{"n_layer": 14, "d_model": 256, "n_head": 4, "n_kv_head": 4, "head_dim": 64, "d_mlp": 704, "vocab_size": 8192, "activation": "swiglu", "norm": "rmsnorm", "norm_place": "pre", "norm_eps": 1e-05, "positions": "rope", "rope_base": 10000.0, "rope_fraction": 1.0, "qk_norm": false, "attn_scale": 0.125, "bias": "none", "tie_embeddings": true, "parallel_block": false, "init": "trunc", "init_std_qkv": 0.0312, "init_std_o": 0.0312, "init_std_up": 0.0312, "init_std_down": 0.0, "optimizer": "muon_variant", "lr": 0.00951, "lr_mult_o": 2.0, "lr_mult_down": 3.0, "beta1": 0.9, "lr_head": 0.00904, "grad_clip": 1.0, "warmup_steps": 200, "schedule": "wsd", "decay_fraction": 1.0, "decay_shape": "linear", "final_lr_fraction": 0.0, "batch_tokens": 131072, "seq_len": 128, "doc_mask": true, "train_tokens": 885000000, "steps": 6753, "dataset": "wikipedia_en"}
MLP neurons of a small language model. Each row is named by its layer, matrix (gate and up: input weights) and neuron, and shows model dimensions 0-127. Each number is 500 + 25 x the weight over its row's rms, rounded and kept within 0 to 999. Numbers have three digits each. A neuron's up and down rows have the sign that makes its largest values positive.
A block is one neuron, or neurons of one layer that tend to fire together. After each block is what it responds to, as a language model described it from the Wikipedia text at the highest values.

L11.gate615:480550551532518546516447502489545503491502520496502518502513465495506488450543500508555518511503500474509466489520460509498492469468508473491520478511513497521510521509514480472537498535530497486496487515525571519473528506476517546528532525462508568505485437489536512516460504534489523494546471491490522508507506507490501525494495508524525497471534565503505521473483494492487511524466
L11.up615:520533498498497466518535501505507527505542531512539516467533497504477494486532527531496474494498482511512473488520522483539518525503488490500516536501490530497467533508482498474498494493518504488509535500491519480499498517520488520481508498511498557528532469500522515525496504543502547509504481576510523500489486476525485507527468484455519501535484505489512519534498457504541505519449
Responds to: Incomplete word-start fragments. Non-final word pieces that begin or sit inside a longer word still awaiting its ending, e.g. rou in through/breakthrough, gen in gentle, ren in renowned.

L4.gate17:522555466555480492486505507460516510479506532496516481527481474544492475517522529480517491469482549463531518468453490498526465461547511516508455488501551511477556506484525522508451491513464472541514503499505491477454484522487510540502511496482484512524506521492446548504492511516525496503529513506512511511464495468509495518545485529539486523476505479473520489471548512461463449498508
L4.up17:507475481498447530512529502472497525508540468496492514537494501500530520502473511465482522440481472506461528515523456512517508506507477523484502492520487528526531548426496498477480489486515489520499433481479482500503535539459534501521512490499526481481480538505476446510464517495489504517526521511503511535502524500544510504494532488492525529467495520508529508517502504459495493500528
L4.gate25:500489510492484488465502487525495539515485483530507523529503487514498465528502466480474512532473488485482507527508522550493518454519513492492502462494477476463503464438561477481485511530494507531481497501481484480517501511510508481483517463515518531489464514482542489518482504469547469469491492533471530521502527484526521491516498509492511484477519441471548516482465518481507458512532
L4.up25:471521544516501484500497518445473496516497473478471479511504464509519454504465509490514480494503512479518541520481494512520466461487520525472515528507513477504499510465546509524522463504476504497505496521464505486501476505532541431476492471497482491544436515511507503546471487519554471492495518511475476486472493516485525481533474478504508484525488442476503498496500532547568472443492
L4.gate121:515473485524511520479500510516540505489540508519481558460517512498465525469553483499481494480479470439521496512498494504482506493538531543523475469475484497481484512519545494501524498464480512499527517552473495540533526487498498476480505479549475524481481500476477498482513511504520497475520538531509527489485513495486485517451490482513437516445488511507505477479507487459515456503489
L4.up121:467524498477487464491561526511502474490492483502533461490511523522558509505449478535525473462509534501496485480479529506505446518483485534468519526529505463520481534463516491482545514517540479454509455515492454515496530517470474517523547523440481538460535496498493504493493515500489499494512525495485529527506520510513469520525484523502519470483444526546485483514495537523542513467523
L4.gate348:492478460487513489433467506493541496499493487500469482468483470526491495458478507509481481494491484523478508468501506492480495493511497478457513470517507494429475500495515451519466458533523542477527539494521528505539481527538482482455462535502495568494513525462470512566491505514483529493500497469534536521477513530514525520441482489489519511493483476543556536505481491494487484516505
L4.up348:472498500496481464513507466480520484519518506507496490509465531504472499503472467487501471491459488472476477520494470523489525487572530534523517510461518501460521542520514432503542531544539510512502515479526510500511537466497543497513510522472477524464473522498507523496518550487525506516520519487487535505536488494517491484487536483483476534467508500552502498486502467531473470449531
Responds to: Apostrophes in contractions. Apostrophes and the clitic after them in contractions and possessives, as in it's, don't, Caesar's; also is/was after "it".

L8.gate7:505496523434541514524502492507450525479482507463475528517493499474482463487478514493509535496479479487486468538490507462521510515486455504543513468532497515511506521475499464503543495467503499495504564552477559509516511534559478495483488472512490542572528468524505490514490468528513453531503498494514537499503470494498481497528530510507535507495540531456468512495524517523467522544476
L8.up7:485533508492524501501504526465489487493504510505507475534487500524489523502507490497475511483500462472509452529470522444482507459465452520471524487484488491496472578505542465483476493512477489514488521487534433484488529496496475513434500486434532496504489496506501516514496483509446473498521490529501503487490457498525476481514500506514488479481472534462478554532520524523488530517513
L8.gate11:492524519520501519471499466521525503493492500500480530491495488536505501517523500501517503482495464461486516520481494489524534475481553487519489523517487426515491502519537494457458494535513474495533450490487490492495496543508508482491486550442484527506532493512429527529517489505503503527504512518513503489433520468514507501507493483516469459535453468534518510519496498483508498455491
L8.up11:485473468502473552509541507500463485509529436523514533473481494504504528521503469473535472493447486466507534512511528461468522458451517504501500486525542515514521549538499502488484458495517477493502535466474536485517504484549508521524483522470499484485530512484519465495486472514454490477479486502497515488490499475467520520497515473477509498512476544487488510536472527499481492503476
L8.gate44:484530494524500476496492495495519510469521527516481504560521478507464547478439517528463469490495473477491445497483453477554489496484504514508491452502537513530484537473527543511522565490541527470492493471472514529507512508537514555509508478457460495471514527528562498538542492499471517500466491503469494472499517483496516463488510442501476520486486544463505488491496468530483479501526
L8.up44:509551513499495517471480534498470516524513495515472484591524495546498491491500498513476514476469474575476514521500476467488473469507483483555501450542513486507497524496527515467532534533462518492481501547521530510462513542514511521475538473495465521471523538543520469507556505512490509543503488542499500480489490487494498455487481500503487456504466478477482491483516489550483509498484
L8.gate56:542523503481517527507521526484536535475501458523505486492505524508499482529455502501541455532508523510490461524477539485506494511496492493498545451505485525479533517498479454506509516423474491524500494495509500519515495525485507500495478493471523548486497517504482459519519472523521468494534472485520543546518493494510526496512502535451483477485505514466442500527499468521457536524505
L8.up56:512498487473502495504457447488487545446492497475480527503499505516513463526476517492497492495516469512507478517515472526504495464492520486495456508489497517497525485501534523499512503522551490481515471542516494488493508494498474520496507545545498515511507468540493486493487504524513502494546497533487446505482521485466467512514515490486527509564468521510507502496510511506502500471485
L8.gate214:525536531533501497497516508503528499494489478477475492504515501496528494478513482543496510489508494494549506510477494501519467465472515493503538505514489483478442508541513491466518524553508507432526493538511490543453521532487500517534493468505534534513498484511446520516499484526481554471475490496512499463506505519477543463507511528533524492519501526483490522500481549499475499524499
L8.up214:486538530511485483487511498511483472479493505551536501504517486470489485486464551506508514475490533487509478509463540536531509480497519500496508510545530500514463483539518510476502510494531493469527511544492501447494521526524538488500471496509522519457499444477524481531525487518530531439552519556504517516457499508515499478461500465408523475463504525492537521498459524497514515525505
L8.gate217:464527514479537497516486514544510558508506479505460486497515475503478536511525556535516501488459471527500532473470540497497501467500516483502525479547498491492479472509540511491462504479499518446471511492494473506501505530501482494500450512471510531482469497532512473490490462459533505530508491515513501502480564463519543459478455462475511478442495494573482468521502505524528522489501
L8.up217:497496452516473484521452526495534454501491475532478499462520549520469494527494535509467489504525511482537556474502542503520477526514541497506511532543542506493514526500488475532455474509478475528489500477491506505489473510500520494519471484487522487498461475521529508493528507493471487487498469463530510510494476470472522484516500505540506479527483523521470499499551480456509542501523
L8.gate219:511518514510523534489528490482503492428476516450486509480486513482474506503463521484457450494527485486461494471470496522482549481481480529466543560545469486480498479479557464487497512465551468529474504544527480493509483542533509478500486474493478496539503532507535509535453510493504525513476483508492527517498478476472528544511477514457495459468520503490511537461500475493520533460513
L8.up219:522493483484547506528485534529549466507528526481463536481520506505498464481522507509508540482502484465495518491495487493464497478497479560490504511481470476524514455485450478501541546524464461519495485530515529484480482509448465494519523487497497522473520498495504496543542545515472458494487502471517497503477503574516513511494447451513522511518471546489498529533534521469485515533477
L8.gate352:534465506527526516534531468523508527474485458459465485489510483509460484569496514469468540516463495492497526530485579535471497524539513529466503485453492463451515542484547502503502522475523497519525486498540489520466525512499515519488472517487540456514513492506546500512518484538472487490508528488466493495444506496503527485565446489480516503507479491531469461514462478514528518548526
L8.up352:508506520528506492517495511484466474502500485505482544521576563509526486491536518496477463512487513509443529496467466462547497472507504493536419505467502450499525485495528519480487541484491521472447499531522537515529470509472552510491477473460498522486494494487509484534499492530536526467490516452503496488499537529522514483445473489492498496506490504529505477437496452503505454500531
L8.gate396:485462503497484510521498520481506514492532467472528535482480495504477527497528512516418474517475472439545493489453514520505477516530462475504524465514465445509474524472484527510488476491427462485487480496493497527479497510486524527516532476469478517536470526502486484517491495518496515494495528467507513538527516487516455485481481491493490491530475462456512508459534521548489497525518
L8.up396:505504545536494502519490489497483496508460494500533519446513485471497493498495505519532482502487511495546446507510531461511437496475475425441530513497467464474501494492547502473519485509508492488477481532490526508534493472522520495534496517515494505520479487501493478490510548468532496466550494502482480493501532534514475473487519491510430513476483524501510529468541531501541451440514
L8.gate401:532512512504496523464493492482504529525489498462511520468522555515489503491495472490520525473476521493539507495487547487497461487512497524485489497547490482442495500504555495532492501493494488491474460524486452477442489497504455478480516496508526486512483512482534496538519508555505499509467486498525495540557540474488499527473480506502494449540499534486476513493496518514511490512448
L8.up401:550525485470504519511500498522505483478516483500509522498508535478461468545504522504542500482492493477474510547504516531459445461509497516548461475491515487479496508462480480491469467459532551511473473540514487486508547535509568525486495484514468462477484469512523479520489520525503516560518495492509514541512492506491513474469493523529489458503517537552486535475424541552519483508492
L8.gate600:553514514513505505475469508515481543518500516496519529471527512482504521445484493469503530493478491517508477552542503491496517482485478536500472483520508508499514474501483509555491472503515526462480499533503467499479520526471548539526434486499546500499488543537521550518497500492477474502536457482501490533475511508481413492534464474504539463483541503472521504504483500544515554478453
L8.up600:489453469522513507547496519512512481458474499503518471522492488468456528543537479474497522510513512473512491488492489467481520496487487503492554509521491466473507503517476544485487470455508512465489490514473493532495515512474545512500516520534501513479463475525489504506519500543532506532450443467494524491518499518497486525504454464467503476467509562487461508471472522518489521498510
L8.gate617:470504482485510492490526508545499493485450486475524518521522489524492512509516500520468483505468496477483540559502535448484508503472534472496519478506497466529482476505529483530498586491480497523513496501466496453509510495491478520495513479516472474488479492494435510476507507492521535449517526480455509491491476483506494513520460495449490486516520491477468541515496504499485535484466
L8.up617:516474561493465484495506513511487483485492487461489546520550525500491495493503525518491481500485502480507463512499484493512464501561447533470493526480471505527468554506528455447546522533490504496473524479523537466462487457521476531462512490541493487524492527471476516473522515515517498497499472488509505477537521521510513509460461518475501494526471521483494480517504508543485536472488
L8.gate623:525468521482511533512492484478525473524505510545507507482513558521470530483497481505498525464515474526490512590480464497511483481519487475464538521503483511470460483462479496536504512485493522480498516533467547472518467506490469558503476474479501441478487517554498485523520467505478551540472488487515499530482499489514494499457526478515508477501460532458516488502509551468521524517495
L8.up623:475473457480511545501470500507505500507487447509513531514486530511467573522488500515553550455470457490523529549506509481532479489490511507494519509472517513497493520486528503540472497528494513498504495529485476489528526483505506505473497506522526479490508491506464540476492427485499486559521473514464500500506495521487492501531486532509494526484447535539496479537479528498435518517495
L8.gate636:523482487511505502478483475503484485533531522502547547518468494481471510506491495516518538495482485475519457498476519492499512508473490564513445488519487526540522482472501502520517521524496475504440528525466506505518533447520504509512507502483483500508476494500543479521497508497519459524479539491522479535460519483491478568550488528511498476465453495489508506502498498499499539521482
L8.up636:525462538535501544484472502497491520509495502499499517501542501527482527521518535495484488487491534462505511492531511496527542500517526506467470491513503523472510523518483503473487530518516537506491509505516551524487479498491440502527465495491474468482486487474507516495507489503478500532433519486478452464484509481518491540539491449542524524505497540536497511517544489486523503483485
L8.gate655:495506489530470528523499487516479505526480531503480558492570465487530488516482494537493511475516514500496474491527572493469511527460498544456486511489497465478455506518503475480516479493500535548505502545525475490519497496482443489488457484474501454498463527525466499493463459520490513532500489488498500501476524473481522530487476452517562449518509501495505501500539545491494531509552
L8.up655:522473494437490509497483502493524472512522492453535484501509455499501481527506504483505527490530522488453524475515501478485487523496492503552491471525493471498483493461475526497494510510497506500561463492481545515476535515535542515499468472516531484512492489458529526522541476533505518545536535475453502487514458470535481485491519536497483505502472496493490463452476544508483517492508
L8.gate692:505517534518471485536459481518499495492501472496468556459460515495455483500494457486548488478489486468450516514448476511481479503479500450508521494516508481513522500536492536509499576486561507502491505473490456496506499493469509501471476482531518478474480511506461480546475506480537504481527513538496528503524506482473505511500472459458485515505492522493515557516506520543492498512544
L8.up692:526481484508504498470497505513509508469471498512477514506503507482498488494466460510540502501492466512511479480511494477435452516509493470490513484513461473477502533555498481471499514530503497515497492458483495543494502532510516478491486489520455490468491497501516514490519499527482489503509488498512529471507485474533521511545497516528495483527517452536543458492521458528516494493513
Responds to: Mid-word subword fragments. Middle pieces of long words split into several tokens, coming after a prefix and before a suffix, such as umb in incumbent, end in independent, ist in inconsistent.

L8.gate77:503454531499492507478508534575505485461515510492483479515529480507498480490548492477501497494477513499486525478511527483474529494538463513471482521476491460516477550503453494532473504505497547482486488477497469478465512510473504521527523473505536524502482519509482533496532535483462494469456537468494518505525480493498506496513485514517488492498511486541452522490545507508484469529496
L8.up77:543517502522455519529526476496511472559492542485519495493478470479481520501509457501451541482442495452500487497495542480510523510471485499490509497459501527505520556504466499481497490497488486473509496546490521505513510485486508484474535547531499459520487480464491502550504445493542469510489494485490464450523476477518492523508494509460514492523492517515490496506461522531487505513489
L8.gate94:492491525470476548496471483514468475482515482493482494502480509484532505485471496489476531485477505484516518496512514504491498494486524475514492498486491503501491527472483516499479511502556506479506528467539473493511497512506508535470541478528480524518494452518482458505465480514533463501498536578534561541524537492498469517526563494461492478499485515500457514452521507531564507464501
L8.up94:535488498460534503542467509487541501505520543523472487412534486482532506516486535451470513487533509459472492504526479478483470504489503534456490516495507505516533500512481517481487457490503484460492507497492511501476518493480500525503487513484458479482486538484546474475459485484505514529520493548551506536540437551465487529435514481458534445457507542522505537502479515532524478521520
L8.gate132:548505552465498502511509470459524461497493483493460480497498489512500500497488504489493480532553472516510507490486468510534483495555502507486566487481522494502510499522509509472498498482474507461525515514488507478549482511487500527476535514496520525487483471457502501515480525527504504491515530487491526464477481478446497471491542532511545499506475482527443474500513517552518449492509
L8.up132:506473511464496489488473472507525468491458493474477510487513513493476544541530537501512458547513520495465450474526506514487476522537495497473494526511494495499497490496470517502486511489523496479523446494504506501508502483524498479500494522507420506474485509525483501515441518510513536498513551516486541473523454497477533470493513473534516520531521520539474496524475515482498515540486
L8.gate234:473503471562485469538493517506557499491500461495519453512512530507498479452507544499522507501493479480510445459518460521477511489520436468476513503519490508494545493462451474425496485522517480486532525451503477494482484495512524501483521470530510513527504519518490518529465458485506506460464492517524536526496475493494498504465521533502534478510521498536482477526481531537519470465522
L8.up234:491504460506507500524476458474482487472525504518468539521500471494475523508498504497521444492522512472529545491486494521488514484523514478532502501547490473546435515504512498482520523508523488459479551483499498505485520523464514522452491471498519525506518526495461462487525539512491516499529513476469512532462453515522469530476504492477521511486534493490531518505502494546511511456480
L8.gate245:514480448544483489472480521495514491492510521501478480439526493490515478502541507489514501482514497517523483528440466503490462520452480528503509532477491498451512498514457448472510499465461522508521523469516476505492470496515491475513478515539461498545532475492494529460495513481489483521481454468454491513494547477484492533481492479496517489498527459503505533531543455499500511506505
L8.up245:496451476508531527550509545474540497515533458465467461511492536505502492429501531463474436525504516500491476522509522494514495506492514477495466516517504495500480501453528475447487465524551526510559458449502524529499479532511479511539492469470507494533468513479488505541508524476477491500546485498518487500494519514488493482494487505517494494534523489518491517500475511463484522484535
L8.gate298:475500501519472500504458498466503469521505481533456504483457495554525488450496522500533491523507491513476498520513478546495485540533513509484518489450482533510469508487463527474538517462513525491482478496521481532490513525515537461464467475547494483489483500482524523513435482484512495464473518502486493502496470462487502524488548508475501454496499501477510463474491504486465523503504
L8.up298:521488481482483467447476532475525530523563484513512521488494524503477551539549502449518527483466490451514519515528508515510532459514544507522515538481496523441478487502532525534479501451509523459551531495487511505496505462487485454519535460493494494522481491540502463530504509495503513517510501517514530511522514521508529542510495498494487475469526515496563467496504515453525483555509
L8.gate320:508529538510512533479478509463504511487466446490510492478485479495520491498480485476483525506535495530485441489519449501475505506454497503514460515487483499492494516516470515505483474489510547504517564473502516484505480534507464505455552515512523497554482522492474477465482496484530464513511511458490485489490478489537532496499486474508467478479527446497508491481478526541510517538520
L8.up320:477529506526465509546499502494472461452524508522435446542485490486506464516502498512485521510484514498518529492491492479508487482543527548512477444484512480491499508515497497485540504502468507507498464486484444513482493519486522488487500489488521486464492519492471519488475501486480544480475469504503518511487496506530489510515495470490484465481543485511477497493501536474506461469541
L8.gate372:447516511501507446485481468473539492522531456485511474494488489549502511515527493484500462512527534461521497516500516479467489482508544502481480478503496466462500511474485483485488492443533520494516500461543520536498526510442508491493542468491530505454474526507574507529479488482522493518508530522512518510539516510513512501497523499513515436495466520530520495522526496483504532486517
L8.up372:470540480507508513538433439498501517542502485510490481479525480513529532474514523473512477508493513459458516469542530534511485515504520507483520495483496576524436491514501524554493513452492521524548561448514515515501478540471511496497521473486499523489511501520519451464546499497495572486482509506519472501504508525486512503517550495502493450537505491501501478471522473491491512517496
L8.gate409:512510522462491502496439565505513513516482493493457510526535460514482462484503513511480588538478510468485537512445489516509517475522518453524492493484531521493475478484446464469491509504477514498524508515494484503487517515492554495499507467491525527453516499489478506514538489475482468480495518490501471502508518499487517485471531476469505462567501526471476528478484476492487455515497
L8.up409:472509498554502474534497464471484444445502469489493481494498492476476468527546520505505478482495523513502483479502496479507517513503497531482478502499488476480491505508553486487514492478524509525468464529532518507511494491493472530502538488447526510529515516538520485514507491511506479451445518508485486486524503442496495511485495520465469460470496471500498497509494489455520485554486
L8.gate418:498492519544412494471519495519501464509470513479509540517449490521506484506503518496477499518481480489496467501520505507478524521520523504455502540546527493493510476477437482494466489495544529501480502530501524475489495495502497492501516478547514499542514485531509545499508501446504469505535493511497541492495461482523531499487520494484479471505510529502500474520508505495521498542510
L8.up418:526519518483446462470477473461500494499512471504468502490509495517502483484504476549507499499476499474506498547529515483529507536453507512509497495495484508534518488545466512521482478491531518483519530481471493507471487444509497510510492475530526541508484487485464475469515514482487508480508527426464491523494490537529482490537497515515500515479528493532507497502495479519491495508471
L8.gate477:554510474529456473487466497496522484484471458499465474492513489514466495488517483491489495489494489477514480480503490500465518510450525544539502538513456468490497498489492530494521498526489507477493546513521481486498507508477519510484509477512493494532476533514504486497469535457548520489479559483501529502543544510528490476451486452506471474469498520538508512501514511532501498475539
L8.up477:449500490461556481479506510496526466506488509523467540471492526520491476478493508529515492544476520496462513519463543504501473517563514507486498532485523550498484480516537497465534535472483517476525501500462444480471523540494523486531533487441498505517476483462516510500495463513457539500487512475519483533510529494524493452518501481487473493490510474472507494509469522492494499544537
L8.gate597:500480519496474489542457559514459515482526523507493527472471524504501501492494466500502468483483533515498490524440500478524513499514536509500518492481500515511460520506505502529499505473503546531475537519508548522477497500521482454480509468538489472493497489492548531502493520502506483488504514499554477536509486487463492456503512529477473518540502495588520506480498502502472514506506
L8.up597:509476528510498483497459501525540488526493497510461472510535487486493542485537507487468491486486508480514492464506465489473465521514506491527542459456517471496499474542487533515514516505496494481564500458505493471464478494485486535530437510493470529482457539489518499528488485437489483449482513527526527487473512506489474504476561486496509491479525504468494509517499517488490479523497
L8.gate609:450496530512509551519517492522489490539475495487552512500470522543525444489540484472487559462464497520504502511497508507490485474517498495492486514506500556518506531483439524528504484464483458423484517472511513505519479523490500478525478484478494510512497502507487525499500528462502505461498518488538504473485513530480502510487537544471486520520498503534547535475515500483468495559488
L8.up609:516489487536474537448503512467428473496537458533498525494478498507511525493535475528495493520456472490500516529483505490515536531483503476521484524498490486487516448519492494478502437489562493501487552513500518493515520479521518514520455501456536517487502485506515439500515477539520484484507471518521508472492550489523497521506531466520486532547493515489480511470489543504488514498484
L8.gate619:474471523523453481534507495541515492448486504460463523501522460469506470511469501495500528491474529498512476483514508496504516515502519510519510505537467533508531523517501484459529493481509481530467496506485486534509471523475499522488551469513460496482472492508486535501532514499493512523481528502452479539519488494504471492508498503498524518482521535498474495500512517521445490488524
L8.up619:507476544495525512530515533545513478480470505447487470544513532492531469480493551498530536532487501519505477498546522532466481455472537517530522534484513498547492488498459532446492532509509538478518535540484460523500495521477464468498548464484473515548528518525487476503505530527539475520508497490502444496443481492500477474515502510528515498514516535503475442497506491503492477484475
L8.gate650:569506501504500491476543528502483502492496447461467476542484439483483489477465495530496498476511486456535458461511506500537509550503492500494524511514500508498514512537545459462543508517489499515556539503481519516510492501482454498523505474482491470505496515529535510470484474553534557524459512502503489485547512526487463530523503500507539474545473451471479527493501540509520490513488
L8.up650:433500482551548499508460520455520500494557504473497503451505511465507478496499521473525536500493463545510493503511501477501484473516505447512521428504480496485519526510488440503497519506535477496501499505492554522452487515490513538483499497522465496525483476498513509473490499552525543507473456498515473517523485504496494496492476485493538513512525466529496525489511500509529473514516
L8.gate672:500518510530498481553529498478555498507524463460485513484483513532496484516502543510521540518451517485497531539542509487498497499465497500475497550475535475468523511525543538453515496469503518457500511464503526465494485546491522522460481478529523555498510510470502503524486498475516528499523491481485513501489540506501511489493519461514493542470514520497488506514469521455494462544512
L8.up672:536541507489488542536529479431501525470518513458489499480498545534472500478510518500475495494471486456491468495515454520482467488512480436486473533514477476493489470516410483479489517508486473505512484497492453489460485501482507462478448474535517498506495451509491486466534522552513502495508543531475494515510509579513505542498505499479527488496509544478487474485527479487475472500505
Responds to: Contractions in quoted titles. Apostrophes and word pieces of contractions early in quoted song titles or quotations, like I'm, We've, Don't; sometimes mid-word fragments elsewhere.